Weights of a small transformer language model: 3 heads of 128 (1 for keys and values).
MLP neurons of a small language model. Each row is named by its layer, matrix (gate and up: input weights; down: output weights) and neuron, and shows model dimensions 80-175. Each number is 500 + 40 x the weight over its row's rms, rounded and kept within 0 to 999. Numbers have three digits each. A neuron's up and down rows have the sign that makes its largest values positive.
After each neuron's rows, "fires on" lists the tokens most often at its 100 highest values on Wikipedia text that the model never trained on. A number after a token or word is its count.

L10.gate212:472471547456478423456459487473498477482473570451541516436520445532502498538559517543526480554550520458503566509467517496482490461458475541479489488496465489481503467560485472576490523502467470561505427500455475464482521471461554484485507502533462458486478497548442461491437474505449508502
L10.up212:409518512568487443439514510507491519542559516521454470543565571498519428425492523506520485428434521466550511582490496502409422495492485501510482549423518498435518494511548544446507532501530580488486454537443515540507515517498426483492461517431430510496470531488516463518566556519519499526
L10.down212:334525516504586436462510473542469472454492554445455446466516484457483441480503479434518435479482537502481560496536564551484454538487493544503541515490534533511506530485534491472495501482414560580465507525449527508385559400493496506517466568510476507504470465485468423529473515505452428472
fires on: ":" 36, "|" 24, "-" 15, " |" 7, " of" 6

L13.gate713:580518469496628494500473475510517459530545541485452522503471501572522489504481514501508496517554585481496501455490517551432555490473506575454528458505498487484519555555503527561498504506545558465526478530535536516455487506548521443470561483595520463528504548530519495538516414508535500456
L13.up713:483533488561490486495549507538543543456509506522486545513546550457482424485514430465478581576494464527445503470534507453493471492440500436520555578579579493485475488455577446525487557397531523507474499528512441540492493472489579533483539407541516516514479498631461535539515615508492480553
L13.down713:484503468433471394456515481462467523505487469585472507517490469498444407496502547467475418437543484527488573509515505482423476439501395493572531489467518473532519491533480510445572455494509537487491524475541534465503531500541517497463505562553486536513544496471526408559567517453445486557
fires on: "1" 65, "0" 16, "2" 11, " " 6

L13.gate994:482431546476493471503459449459506459462490460484487553447547470566486477456543469580473511533535477496530536516524499509559523459535456506491512462488570422428556501495488513469581451502481463540499442445484575519473606431544525530464480506522557435506480471435466471511452516424555451452
L13.up994:499464496472480451487551451513470472485486468473510552541477533531507549514491542545526434488471585462494466455470459504482444447460516537449546492454455518498459562471461479521484499515468507454521467537514490570509564545511520489496482579541499498560461481469560512521501463531559487467
L13.down994:469547539543509500454548492525393489466426489481471565458549538532466433482464510485523496543500488584418498584511542500515502441463473442550477506498458523422454501460476497568484579477433542517535484515510474484578497441533559447481483504564492496452468459480476556480462557452425425508
fires on: " " 25, " in" 18, " of" 14, " I" 5, " New" 5, "9" 5

L10.gate972:548456537490539495483552478489437604490524529499533414527475457551550502438501462484522496539467543496533474524537535503589560447511478468507477478426457481484514492504473559508455491503537544540526409453510470563524500441502513486453508485529488504515542543517589544500448534464483462514
L10.up972:532494529434500570476481506537500481502540536504520462500446432468551564499523539463485490433486538492515540534539561523559440480520478552496467516459483489523572531539441492525480535447438570572503480447530518562486534461502545523529599522530469462521528568463506402495449533518554492515
L10.down972:493479511438535483499477490548526438543448495527504568517424491473500425563462468523443406481562461514469517566439524469493437485503544515508502487542513549547612535510559465486538538530533561477455563471549495571513518429551552499475507470503547475512541504505490365448438548469525521397
fires on: " |" 25, ")" 13, "." 6, " to" 6, "3" 6

L7.gate414:465521517565520390549501598505493460494486503477555485494463516503509508476499445526501495528437503500515496466501492460518547469547461444463514539507518459390484480474451448530458460507422480614585479584500504529502439454536541461559497524460490480443516406496533556580592483478439518531
L7.up414:451514537473452425482478515544532550523487575427461486478478490491492480520537480521498537448470587483373504547453477525434454517558495518528518492536527433485569484462538549472574528410481490504502483498541508543482486460523488507431453485471533514500481440509472466467510567493462555551
L7.down414:475468503454569526547497524474500495508457528482542475596569574484455490542485487619448464518512506524555495527497407422484539570504443537510495503489478535447496472405458516522494427464552524522558511467532487517500555532499481511539494480513482518463577518494490509504533491542502481485
fires on: "," 18, "th" 11, " in" 10, "st" 9, "rd" 7, "nd" 6

L4.gate744:447378481535461514492456438483509462497538535556556476487511519462549497503477532455503492563520507469520482467544428576433526467554587402455505505513444437480504492529536475465496386464533469555516549475430541555504521455508539495518581495501540435502475522447547523534493496557519464516
L4.up744:491539510478475427547602506440499512414450433546481547499571533452463502478510462559534536522560529525443516490518439479504533534462466501442479542491563449526501576429516481422498474445500492543533545493503563476512462506488478585470583473463499466509511495506475515513549484487506524524
L4.down744:543508512518498526549502506548506562441550393494544522522487528512474497510512532490567488529525508528433527445506462485527495543491561477466486477492525522456535481445483514468507536417524471545521541478527583507470514407549496582533515476534496484459496479501493508488501450430411512493
fires on: " Total" 23, " City" 20, " South" 9, " Street" 6

L7.gate193:479478463518489450453534511502411506503589512526527461414529529490486493495603512396515485513551452498476527465438511532428514459513467420450514495483482469530513538484534497569438504443518568498510487455501535448439487506469559530510535524439525465527458516533490483474508427561511510449
L7.up193:446502444477485552548472542541456541527456489472593455488505492431542493521512489500489497529486460551498529365452541528394455486529440446510516427526516521445471421440569477569481417555451517469455574529521445424507546535566556519445480504524520507499417441541478454548539522496455567495
L7.down193:453533540524448521481527492508462554470469544543504423506530472507482483516454516471475523524523555531503492504534498442510422486588526460481524513498535420495479555464525514504458496516463565525509502512570468454556457528582475527472524545456484479514524496498497427496540518493507465502
fires on: " |" 33, " of" 32, ";" 5, "known" 4

L13.gate574:533430452479546535547507597480587506519521460410490531471463445503545492491535459477508452508467525548528516470539516505461446455501556448504564499531558442484522502517501454502503427491561509484516483493494509475486469463459519488508531531555443503557402529450453463506512530556504461491
L13.up574:518500461506519480467593445515574490499560475443484605528554494527511532471506400524488431452484523545540497573526466527453526500449586533455457455510421497489468520538484496484552537563457530513430408496517595536464563508512507540526469502537501510499510476511421497420490440428402478460
L13.down574:532465511497531481522509469527637410454537476452519545481530534504495570558474498532423494495434595411529527546471544524551485507425507524468491479525503499495496459523489500506461538520586506489535486572421531476491479513500404432497542531597487500507499500544466521448506542486499482469
fires on: " |" 40, "1" 23, "9" 7, " " 5, ")" 5

L13.gate675:575411484503486501503438482454542477499489575440528438473432483471539486508496601552537480535497472502500545499527506461465520524579508458532529524571502550442520471514507545509521527554542489552567531487449528474471530458479504473521432553491500507499487487459461531501484588416551508487
L13.up675:586501567509500539470495496432536504532476483479464542551481499467521507532501586527548512473540504440486467478521489511469490524504505533540496463519460498562444500564436560426435554526519480434496409470458488531451510520419422439496516492504434530514511527502509526516490482439423489482
L13.down675:523546499510426593568532500527492487527536498493443540467512441518516440455434495469598525522510475545531441539435536524481478515490487514458423394489470510505549531504409493533481545511504589410485512492480468429508452586444511580450548537495519485484518505508461553489532492542543469501
fires on: " in" 16, " with" 15, " at" 13, " is" 8, " for" 6, " like" 5

L14.gate193:547528530554505511508480524500506557500485409504448489523480529514492510470581469451509529482459499509489565433509526533405481497477497545531571448455548563576534568570525595490471608462461539473535448500520516466514549442504527485448474577452499465490447545502457463575536455491512464478
L14.up193:536501407432549492531499500518524473518458505534490463439423551488486490506496507576581407438498508449473499505473510532458480549527547501463491483534478468483520512512513597522522506472463502481507517466464450500434455483521464429439517473482505528488556478551453548530523540476513461447
L14.down193:478446499458514484485439513509485515504504471541519520495529478464456477534448569539491537432490488430521496478499471503536463456388541474488541511483521437550437529468485538577480491430526506487530519499456496517506486419596436465540474464497495557496475540524467502463596543484566488486
fires on: " " 70, "2" 12, "1" 7, " Gu" 4

L14.gate913:488483458487506506530479464505523515512487552543530565443490492561480515462516403550450521530518463516521534519503510495496469491575557483448536535488548488430499499554529495504506515414501425486525448477447467513585474365458534540548493470439432465476460549567479449447470404577565511544
L14.up913:494474456499576453480560503523558503511479485514444523524492473534425484559486498453491513438497388539485486472517488485435549489465481539418538409547570463494512590462459530513495552490481453510483475560473594507468528462493587571568504452560472475569548508498545463486550474435540477462
L14.down913:500539431539544546514545481580523544542551478572505454587522480504496521498521531512460447480500478527490495480504559506489607548507522461421491437540504486496439467476439542529489509550569459576492529568485552514515480578472513511465539437446510568500569469535516477522475557458503495443
fires on: " " 53, "2" 13, "6" 11, "5" 4

L4.gate157:443474576535473457459517450431530447443491568520420494521526485473518443485522434494492462472485584462517482425491443534475495501527476546457568425540507461534422505436501513444599463484473539570419510524481572472451530510538555526570516503547415525539522584453428526495455596490525482517
L4.up157:434460480566531514465561491485541461498480490524532463493557508471534490505533569484521544515509538524511532439512466592458491526535412504433573461474512486505479537418563549413622456414485489517453513502459586482539460461465514515537492571577495523572498515510502523501546527497488469477
L4.down157:530532530547432480542480426486520455540570480498513480479515517479481435509507467460489469490536468509535461448540519505494508426558471448531568444546532541554515526496446511513508490417530493536559494453437521460461500470479456577501460497509527544472443549479471481571493522500449478506
fires on: " /" 29, " City" 11, " title" 7, " Madrid" 6, " Total" 5, " |\n\n" 4

L11.gate69:533503491465471491527605504491531456499527550447521483452480506475508472417451546425520540554460501485565513497463439490462536461533473507500472567530534434527512456527471411527489473510512566559526506521477490547506460499466476448551547513447528488493512462468485430500470527487501595540
L11.up69:524462518540465510545523512507571505472484431460519516486477524479472461524536454494494560479524563518455512524536461470537453529511518512499520566555522509553532426481459535494574506513523503552450508521508533544538479512511500510493510496478518532466550505488529435478486507411484440483
L11.down69:524515507466642440467435525447456513411491494483505508544542505535503537475519570506535596487549551495524498513469474464575554486507494529486513529479469510493528493468491454495531470537490493485484479466553558457458458491411487482555434497488521510514507438525516461577467441469519491465
fires on: "," 18, " |\n" 18, ")" 9, "9" 8, " " 6

L11.gate686:510474477492519456467522488488492543537516520460462557524461505592536533554433529516552438567558451509471526431442550538523540513560536465461510526470502451461512525491470489498522538480562542502548542543462466538462494471500510460517490556585517507473498466463479500526529454425474497469
L11.up686:624499395565585478495491553501496517511511413423531522573490420456537565510469533533497450469502485533501514440478481460440448477441522505508519419536423506530543505509473470448493486537535484457474498501477562442529507513545442502473492501616472490448508404498501506520460381489429503463
L11.down686:488534521472511431473530566492517473397514522441504519483564443442399489478446552508458487526510562463527499502514476447536507495496519470516534440519502490474544500474398509459479450531504502521546439478559445545529453515506556489494520490509527561476469398429502449456480526515570502557
fires on: "1" 37, "E" 16, "C" 8, "A" 4, "0" 4

L11.gate524:486490513525516479445481494497480467511542494438456506481450488427530444502519424487488546435475572491431550547479494541442500488543455495488534480545529461475496433468530547468572510409514560567493455504463451520530487476436557485525505464477515413519443475485421487494488496567522491543
L11.up524:500462506510468515543443605553505559520436548596500480543500528521429528544580535496491489513555525578524498455488541448485463442460522477560501516506547461485524466488527534535529527521460521509448441478493542438431460475480500502496527500382471533539500506514525557474480490482536484514
L11.down524:495537504443453486482444503504488586518502505470502522457490532463453470478518509575528456457497503496436476510487462408486457502572462488485497630536515494483473503460515546570442492478517473532463524454507538482503438487532598544545539485502502431545517560550518503467429504537537453506
fires on: " |" 75, ";" 8, " " 7

L9.gate52:520381528524394465427482450504532506513498507470505457497469439468476509522408503476468500448494459420475479570449514522454474538491491557481512512522473479559562469560431490485475539526443547538477536546497559444500493521584549467503485547516484481506460501492455441595533445511470520503
L9.up52:436461449524456491534511517562513469594466583523511550505480545455401488509518542572515485543532512464451497469435490469564409473558564456497523533552554531462477550453478437478534420523466500507513617444545457458473554521519531527514500540544551481419492441436516513483520454551457491516
L9.down52:482531543556596561537573542503498541531493526465561534469571494444495525459487451377510559445524441506512495536612513440522583487481464582476405511497458538467486408521489504547479508498552529426503416487488500499523498490459457552554520506513470571571496573541474498516523488479498527506
fires on: " |\n" 38, " of" 8, " " 7, " the" 7, "," 5, " with" 5

L6.gate564:480497505473457476493498426503513482493502518511471504463517510552576463479482543529561497443490465483516529520584461569423453441448559461481493454488509456477514443493523486432483533496505460571511439491536484560534529514552578527430536416516470517581509502518516531413475500470598539486
L6.up564:523507450452480539510517510500494440460430462508515505459489479504597521485525500441558520443491468480568476408485456480421483524464535418494540389526459502518496429503517487466512563539444421544543440553488516555494499513555552544487485496450476521495469468481521547478505476486563474534
L6.down564:477548499501603509528488560499501454552594453526395519457515495468521523505528484488511495527524489449541489486523445467506504527481489512512528511506549449498529569514440482486545517583483464470567536517503532468496498477433498496563546536500529521474476582509481502523530513488490504458
fires on: " in" 34, " at" 6, " Spanish" 4, " August" 4, "in" 4

L11.gate769:513422470517534425510495550376481472543481520539433492467557470474514499514513457513522457567512475513548568589538580495523462410482560492484531547419518446522477524547517476451555479578525473522503530586496517375485543453506459450532472530522482509421397545484543556560493479462494454422
L11.up769:491500477545463454557496558529464451564529472509489492537459441461454520465488427570439500446523488519497504497492550511439525546536521493534499528487500534501546475535523537481493578547473483533480539477439513524442516542501443544510443596460463461503432470509496528474528458531507478416
L11.down769:471508526442502497464482517515480459532517457524493509521540433486430477564467462544467542481446481484545522460549409516489466490480499553505475538543493522539501513510517516441531512468529522501510536469509493512458586481537480512458479585496406487490548469486526554520521500530472477483
fires on: "–" 32, "9" 21, "8" 18, "7" 12, "6" 9

L9.gate930:455487465532476506530468515465415534477524514510537448566469509525534533480512488540512546479519490582494490518515488413469482515510510446458498492497517479524457485474491468491461409425537457535449479555516417472540497406483478466385524441580473491439507487514424467433501615542531539542
L9.up930:511524552481448627505515476527487488469528564452525460429489444455515469502545471443452402548522496509473503519529480539497470477488537484516410481494536488559511466460499509504512462511474494516494524520516501499421505567493465500518561467460531502527531511483521409485466584500519463462
L9.down930:546442543556457515505451512546488519482542528467564510530452474484554482451482530525434496484555549503484495536505525572438486507452500457534439524478479524492531504520591478443565522454484505540491500555541559556442534469552450477557496454417506542463504505504489496490465489452468500496
fires on: " " 50, " |" 29, ";" 16

L13.gate1:514525482482459489451526480546464527421530510445434492414565522455495510483528544497487503507487536509480487405478565500621472455471511549531493576463570455511477554580520529485460481446447498512564424543529538484532514441504539530494542520514496479451477527497497494523532458535503415440
L13.up1:430472497411496429558489484478453506515545529550485450557569523471560426505424453507506553533542420497481503495539528459462525495494530511542507487506545486494510516498476537526540450474452534479472467477436502501525547520437449568564489460496419539528440564549496514531547480528605494490
L13.down1:499484550501471462441535517574496544533502482592492504517490529498480487546489578540438446513505535550486598513517400457459490473514473463488507483545458516559481495525489471517477551468528456548504449518529516519531435480489507448524435433512538515476537502506497460515540469603535500531
fires on: "-" 22, "1" 15, " and" 8, " (" 8, " the" 7, " promoted" 5

L14.gate815:483491459489522557544513504518543511475541568437469488482520501525528543579580507499503486482541464499526519450502549496489473453472527483455504527439511519478482596513500471594510512428509510536495452512511515532492470434540507546481495558468513412505424526495515495594568457483622483509
L14.up815:428482511489578431495437478498492544529569519572493498489468581474510504443425410465442524502515461487496549399527520536456488552484476472466568520513527557521472598566517514561473528513453560542465560521528485443547441454533515496478508511525518467537517516544469516494573504483553461478
L14.down815:443465506471498513467490592453463483452527482465527448501437402521517483528513510563528471517483595452515521504573465459524431497514482493545548484515520548500530443488477482540579414454513503446452477481459460554532497480549457530487534469509523526461488499437468545505506500421474427552
fires on: "1" 44, " " 40, "2" 14

L9.gate623:540466512512530505529487501408438466537505547507481555433539496410538475509543498532483490511498509446509510497562537496481492451459499533504482448494476502490514491530464499514538429626513481513441503486493581507450516515476528508521535464507548479548411520537553537443556511496454468519
L9.up623:465456620495514413510498475423520488441480442483494451442515559521505521534574546456500549461553517509533520473518476466468560580429414483500513395460434463521511518401438541508440481419513446511542509490466477565552536452448477514535545483478524495476439530422445509464471483505499507524
L9.down623:449519518510502513463516563519485497500585497509467514532543505497458524513430420434442420503485496471525477543561486444482452448466515514491561500581538510530446520518398457436540521534440496535470517555533519529483498540489519533551585508517510513534425572520602518508546518458497448477
fires on: " of" 16, " during" 16, " at" 12, " in" 10, " by" 9, "ing" 5

L9.gate680:504518519508495482514524521450466493488514520476499470459466516477517546477479472462434482490468487497430522468457494541451490493529533488469531541494514483466524491480487458492483467467514472554460532543423449570440461425533505592502508535483491454445529467511478507479492479463481582458
L9.up680:528574445533524595461476528521569476510491435463474542580557498588530514533422470546522513413534523530504495495471459462495507590548549508505555578519521592438505444519460517442541524525505424489459556447479486580506490475500526499466440564455464513513478531506555555437503515471505423520
L9.down680:514540509511517559474464480476497509473507452533495458469497464506506539525434491511586485490523555462442506467546512475495530563510479495491509509522577505520459446551534534526465529514439484470460550381454472502457548437428529466523491570394474496483490541453548481476482492434547491503
fires on: "|" 54, " |\n" 13, "\n" 10, " Albums" 7, "," 7

L6.gate1008:456496480570424415475468537541468503503472493485516500523484540501498422444524552511554526524490444497493478530484588512440486482558539463495428514477514471527490550531464504524433501514589482477498525440445520513534558404488526480599453509518533479548519459435523504511529537547460509586
L6.up1008:390546499445507467473420471457520477481467484457471515527530513492491443464444491501514553491480501519459470551494462502398486529505577463481526541504595518471507460561461589527510464441577457527466483441525536526500458495510512525507441516511452491470523526511509564496501540499501457564
L6.down1008:391441446417530468509459490408481453507472497449488543486552477543462513486501462513467500466494489550518500546506482464501534541511518461477533526517557529470521520520479477482496496457555473479491492464511596496459506532473451514529474499498477525456490524572535565472403514517534456549
fires on: " in" 19, "th" 13, " Total" 12, " days" 5, " before" 4, " Ret" 4

L4.gate766:566554443485489544421557538482463449463412514491495449485503442501504590531516470513513527530483504563591513628460501522482489515521528461488526475496549565499418535581502440520492503415529579533571504562469551506487514466502540424538532443480449502441453450489527450524525548526470499568
L4.up766:524469516499447566468403510482496492517577449498512502477520551502539552445450510461558453513488477477461513539523594447480529511535489445592556484480532489465460550447475513523514518455470461480531521480433488495492507502490498474499574477573551469500453464497492548447557445530431480526
L4.down766:479458478523470509525385530499513484532462464495556477475511440547507565425514446506527538526566429475532494494491603499437508516466531472526414550451537478486478550514525552608492514482553525516512477505507488462544473466506549442502506465530478532488400451546494535474522474452563513473
fires on: "ec" 19, " data" 9, "\"\n" 8, " BBC" 6, " chronology" 4, "Pl" 4

L11.gate479:375528599434485465465508558515543458462510552412489444457474435485476478487500485548505508498477629479544542536474583398526475502497507497491517468457558523449462532445472541498491461465571525485559452522462515491520571404541510535412533477502533498466498548515579509554477527525502447555
L11.up479:554490396556422447532507527503556493490497492408435518506536501486522423484483574499405492501493474545553485532561535440473494486479548497529534495509509446510499492472522513427533507464492556537448508490479596500468481501525523540502468464443479455409542520491486474503483482563521473513
L11.down479:468532549570457477472501542583501476496481491531430525429519494534414437462493508450470499500531488550497562483443541582389443463505473474522481558479558521481505471561507503482538505508473425559526504475562530461455582534413477486528508399580551503512539495524476444525496523534473453461
fires on: "-" 21, ":" 15, "0" 12, "\n\n" 8, "1" 7

L9.gate451:470421503522514511469521541448482435451497529427502496544559487482471475432475492512511526480538534504517459500572588562585532547503599453547425508407501529409527543496504507471571547477511464582499497460494496568519482405492575498500471491553519482552517478504600572479443487489473525428
L9.up451:465505530489486534523486581473508504504431487506510554542504502558522508533514567455531600486592517586558493482501545456495485563500564512514545531474522578410487557483547505445523513508488468506497547469511521566486548466524564611468461501508505485422507453422533606468510571526496471543
L9.down451:542582476456472488448445509426504529553528490552396507448540425417507461507536504428567525521518507486426515558449528480510503488472460569496481465561540478491503460462582593502443438513463495477462504519512485478572523546418523509466535480470474444578482475514492479485537464488524519512
fires on: " |\n" 26, "|" 11, " |" 11, " by" 7, ")\n\n" 6, ":" 5

L11.gate230:541470480494538394455558496530484548433457467478499476468552535438482531502463543593387589518487537561503533546500543551493517485482459508518511432518535442441521508555477485460479479497525467517472531565484512538469570488516528489479441449466497514537524468431462493522498492472489444475
L11.up230:577509456571444441468514441525494570539558483510475494425540486558430518514474475573499528461447458517555522546577533534507537446512482508504484506523550502484611512483466514462451510518490437530416508500526416427491529472551503468445467499507537498537565482524443448519510487438516503521
L11.down230:477541461501515470505529518535490458509550419519480523546498486466433513518544552527506505545463462506413533416534512524433488548502505458504550487528528454456444567530419474431521564539509492539472461472515519511548529562495516478485395474555444482506490530418514528559448566525519441542
fires on: " |" 28, " in" 25, "," 20, ")" 4

L9.gate706:556488455524505489477454471444571524565457484524466476508436538494462499442484505536545447474408540542615534507507511565523521464499545476490440508503518488459528480500518536564450535508491475504475430589429498535477523470533491476520535492496426432506466470543421415485531460480474473495
L9.up706:545476458493571522545494473460506485440473472496499480489462438560452561536529491479529446555529471514524482551478417537566535532467486499494465447558517510466462508539463569590533524578425545438522474517512520471482515470466473485494539549510459539496430517529447487420453529512506417517
L9.down706:511445511549479514507486448522481511479575495486555514496502501441492507461485422580514490526419533520494492503545454532511569542559486455499518490506480427509423462486534544563499529523608504507463483522457483504490554455435496492547539446492463528490529498498595534473450629433485457467
fires on: " " 30, ")" 15, ";" 13, "5" 6, "9" 4

L9.gate348:501478483463442442464516397473441480487523547460449437500428480491536445500453418446522481546504540546481542496502582526527519430508518423488509541526443471528533474489499551471503439467537621580476532548487539418539564482560554465503501438456468470467498502487543461442533543558606537511
L9.up348:502475531498591432529452491547546423459536504370532470503428465492504502457415490439502442517447477446455469550524506563484526520520591530432442488540480491472494492479474527486536572486515482494607533524474453494528474532501501482493511566517476510508397551575479497492443533545466552479
L9.down348:454530445438556481551546454471546493507536471408530490485527484534555445486501497521451508485473482510508537489576546546461492549513528433477484467552454482464493489431523528475501495518547463526505522523568478552483521502444527541411563544526510536539423465465530485459531531553547512571
fires on: ":" 26, "|" 12, ")," 9, " the" 9, " until" 8, " The" 5

L9.gate405:465527611513519465463510514512468490515543516475441505527498530535555485435496481524469540565487537497512516474497520460489521493509483451456493483517460508498496462477540474551508562454575581583529478513515498529538558426487579506464531447500525474557408491583476466511480572532491470532
L9.up405:438582491531569539557460504580468545461508515572522501424579512442452416485540526509515522506582488541428495503449449540523557532533519401495498530598515494554516470431502496523557437545432557484497576495548455493473494471516442542534491476475568552462510481513528506450549522442506502477
L9.down405:528518485512466557425537500585455519484557486499456469537532502447517476459448505466530525506557525499453505545496488524517470543436469467485493585504455476494442502457529542514498501552464518594506474520514496531504387521513480548526519473389570477520541486535470432510545494446490515541
fires on: " " 28, " |" 19, "9" 10, ";" 9, "0" 6, "7" 4

L13.gate944:523501501516541523465481505512481509500492500503504490501445502517476471483452542534563545518551517534442505524538552547528613519484567434479433532531538487464582482552520532488489550467458560410556418511491474538476473450567522452481485521432499450471473454486496457450491510530504488502
L13.up944:500542488564443533483485483553551435483497454505443578538461482535499492467436514503567620470423464480474517545495481451531490477490581509473555550506529549470513396549478516498473560520454498494510475452493482506489481431508524450459454617492503480471509415484569524481475429516503511575
L13.down944:527540511394552484505536535566521516513508503507543583528493513525505485561526527485482469545491439515455486451457510421494485528549587537481507439511496509438513525507486509463491496450510439472486507486499519433415544521534552474544474538509444467501579445520535497489476429590486561417
fires on: " (" 33, ":" 14, "," 10, " |\n" 9, "1" 9, " was" 7

L4.gate491:531456414466428390459511452483439515515477523479562512476517457506496522457479509504477511518509579475463597503469556586557474529484503553497505477456521430525495486507592559488481548522542568536574486501487522518461509443512518505549539489495471426524455551456502468478498492430493506518
L4.up491:504529496506525425508497481484496479542503511501486448482536482476528426518534468439524562503533541496542497488530456602513457540501529490517531478476520514435468528456549524486546545506485513530568531479497517479450483469504517522481456532553512457539400570485514497549533518516518482593
L4.down491:516506447502500404506487474474483486529482519508500505495497482473511404571516517461541544529545520505537500509517511570520526505504562458483506489514459551418486498462502551477561544485520504580532494525509503479479526512515566531478444513482516458519438583528523513518499557486576436557
fires on: "|" 34, " San" 7, "=" 7, " The" 5, " C" 5

L9.gate554:530517494548501475391489465485492472553523441457518503536524462515506479554479511459475454469516534465462457589403527530474507435525468520431447501484464448496540521478563499511512557454468493472505428557446448482458530502490498548436495486556539442542467448499474506548491502522446493483
L9.up554:450522427552420497546544441544505474463482539515524424535436494560450486498497486468484554519463490509501475473491559518458546520507601500459469489526496462499473496486518425471539565496454545534519478470520509506455431532527515438478517600481429572437445454480546562499487551475511452519
L9.down554:489497499453563483575586528456538528558484548513493494524438480527531470511509478451490477494512463531527528417555558461536490479481490478537510506456510503558476500452470485534408524418592501514502459477468511407452453454471519517454501478512448525515511530405575533453492505526506493507
fires on: " and" 81, "," 11

L10.gate4:551473540510442504523453473507445527466521497402501521539394456553550507491530550598484569549506513512498472430529534451472515492509535508487546511508475514522506520482505443471457563512548507575522467479476520519507468488567509411467484457517478500433528518532433526563490463515453503533
L10.up4:548545570501479564440481522524447528570518455530480586445456528554509511538447475516484560423531515540461463475507537511499420507491520569537530513523416481503529435491525537491392586426518460509528499494508495536497496472468525415513496515503478484577532525528451412479492503534515462509
L10.down4:516495488541476547614551515496499513510561444530470488468428499480467461518479462518461485423484492526496479441476532505535502418553525497468536465580409463600534534504472503518453548402512480501427541549453449360521509527463464473469512500421523479511563524522496436506545489500512485496
fires on: " for" 21, ":" 14, " |\n\n" 11, " Best" 10, " a" 10, " at" 7

L14.gate239:525366521472553387549496511457530495545531495497461526467471483464564530539498444509540414487547517515476513518491531470491544508532441489537502416405553375525511564521472498510562532488505494518516493499432537510498586461513462567504550479583496551458450513476487514498513502547503450492
L14.up239:506407501472458505529511486488522561444447519496549560526508513497512555525505545573486448459544488497471501496497515506419535535526491503560501483490480527453542460504491481446465504525515493475561597475468500505495518487520458542508524551531495475551476479473498504527477536465518482539
L14.down239:418508487466502461519537514612472521522597507475422490472512498535480441536486536444395475491494556523464436611458519493540530513494501520535427471486507489631579515547457517513536544431447518513529540493504500583470531546491469508401488396501565469481488506445514483426483487505468477548
fires on: "0" 42, "9" 11, "p" 5

L10.gate125:531515567526479526506565457477467541451560519454446407521519470480558523478507497495575451458510518459535532515523575527578465436508525438441476471508419496507493488512531540466480542486580560541517494463474557513427556499526567466464508484539492493485500505436502452502460529491516517417
L10.up125:559591450531552513517522513456499505469537499446415494500490447495595507506518527488497407455491564456527469507517499473528492457490472516445478498499468459502532454558518511518470559495477544514444473478421539518422513513494544491489550415478485409510470500423544455559477544504420537491
L10.down125:490449488495486465484503467462509487525550512462425529482481447458505471477528461418515529477553513504470522585528542445513483564438473466514475491435483484465530532477520495559549450478493577410559540521519522473514506525526509510514516459455533495455487472513477498473536510500495568462
fires on: " to" 52, " not" 12, " also" 4

L11.gate146:472466488502452497426533457522470504519571504439476472494456492469549517551501522395569509464484497432417493480438558578482520440529443458484475433493474356500547487536470484550468508405567530544510494572469441430502485497455557449443587413524473521511524528532475527514551440534469511484
L11.up146:381459533527555501479523482471485537439541487433531449525539462533539518447461481416525580466415486518492521403485552492559499547435529453455570505454533485498441459550409520497489513554573473569464491516493516508491483441564532501520491508486552456506418492518570518489501401480494579538
L11.down146:534465545447464523546471443458559455563497580434521571517413472481507566500444499485451476471536492451470460509433527436482544510451497455445438510466486524510498460550507426505523533428545521476541471534513436360476473423487492470530499454428499512485487501421496464521496499464488478489
fires on: " |" 48, " |\n" 28, "," 9

L9.gate837:461509528503485470498475472456529529516577494414526494504485465483569554468482499458511477520451459398521493420528494564474528563561532505489490458465514496489539598543454537550466524507514516478547484562521514539477533477421515468549539496496490424501497512538499554499501532519514549494
L9.up837:474524493518523472507523555508515499534515509457507607493561519552503501546458539510519520508498479504533520447449493473501466605563565492484510528550510538510529585532496512473527531538517456501539546488530482507455509510486483486489427627513528453554495503444616545482496516516439495497
L9.down837:472536452442536531442523469487433529425453494486434435490478512521521479486489470448512450493489495503489516593511522428510494510502463533528552447598568471455488390457492571500488496497487546513474448393507454471500503513477513486541521488464550500533493474575486516478508530447541509546
fires on: "\n" 38, "|" 31, " |\n" 20

L9.gate959:506442520577474544472435526450538543454571536493480486490385481494570578456546532582485478457546501462554476488489497490529550453552531494468545492532582475455449495517537528466561446547513489545540516508502471480481544471507486510492590404469493464481445523525552512496589484540482505514
L9.up959:571526551529462493487580522435473499477434438532429523472497436519492500519579523596572483504468487481541479508436503491527450489518470528528458550452520512521519467426475494462475565503549488557502496481469470522468551498438551522556473507467497421469464528535523466507448442524441548440
L9.down959:500467519440500496415461591497458476504506454552494483493462483514541517505495478489492489576568512514470462515518464453436516460487412532513523480592424425506527498565500558498494556541506567538537559522535553466424541476469489539522560474391516516447463524597517515525490482561444511458
fires on: " all" 15, " of" 15, " which" 9, " by" 8, " are" 7, " many" 5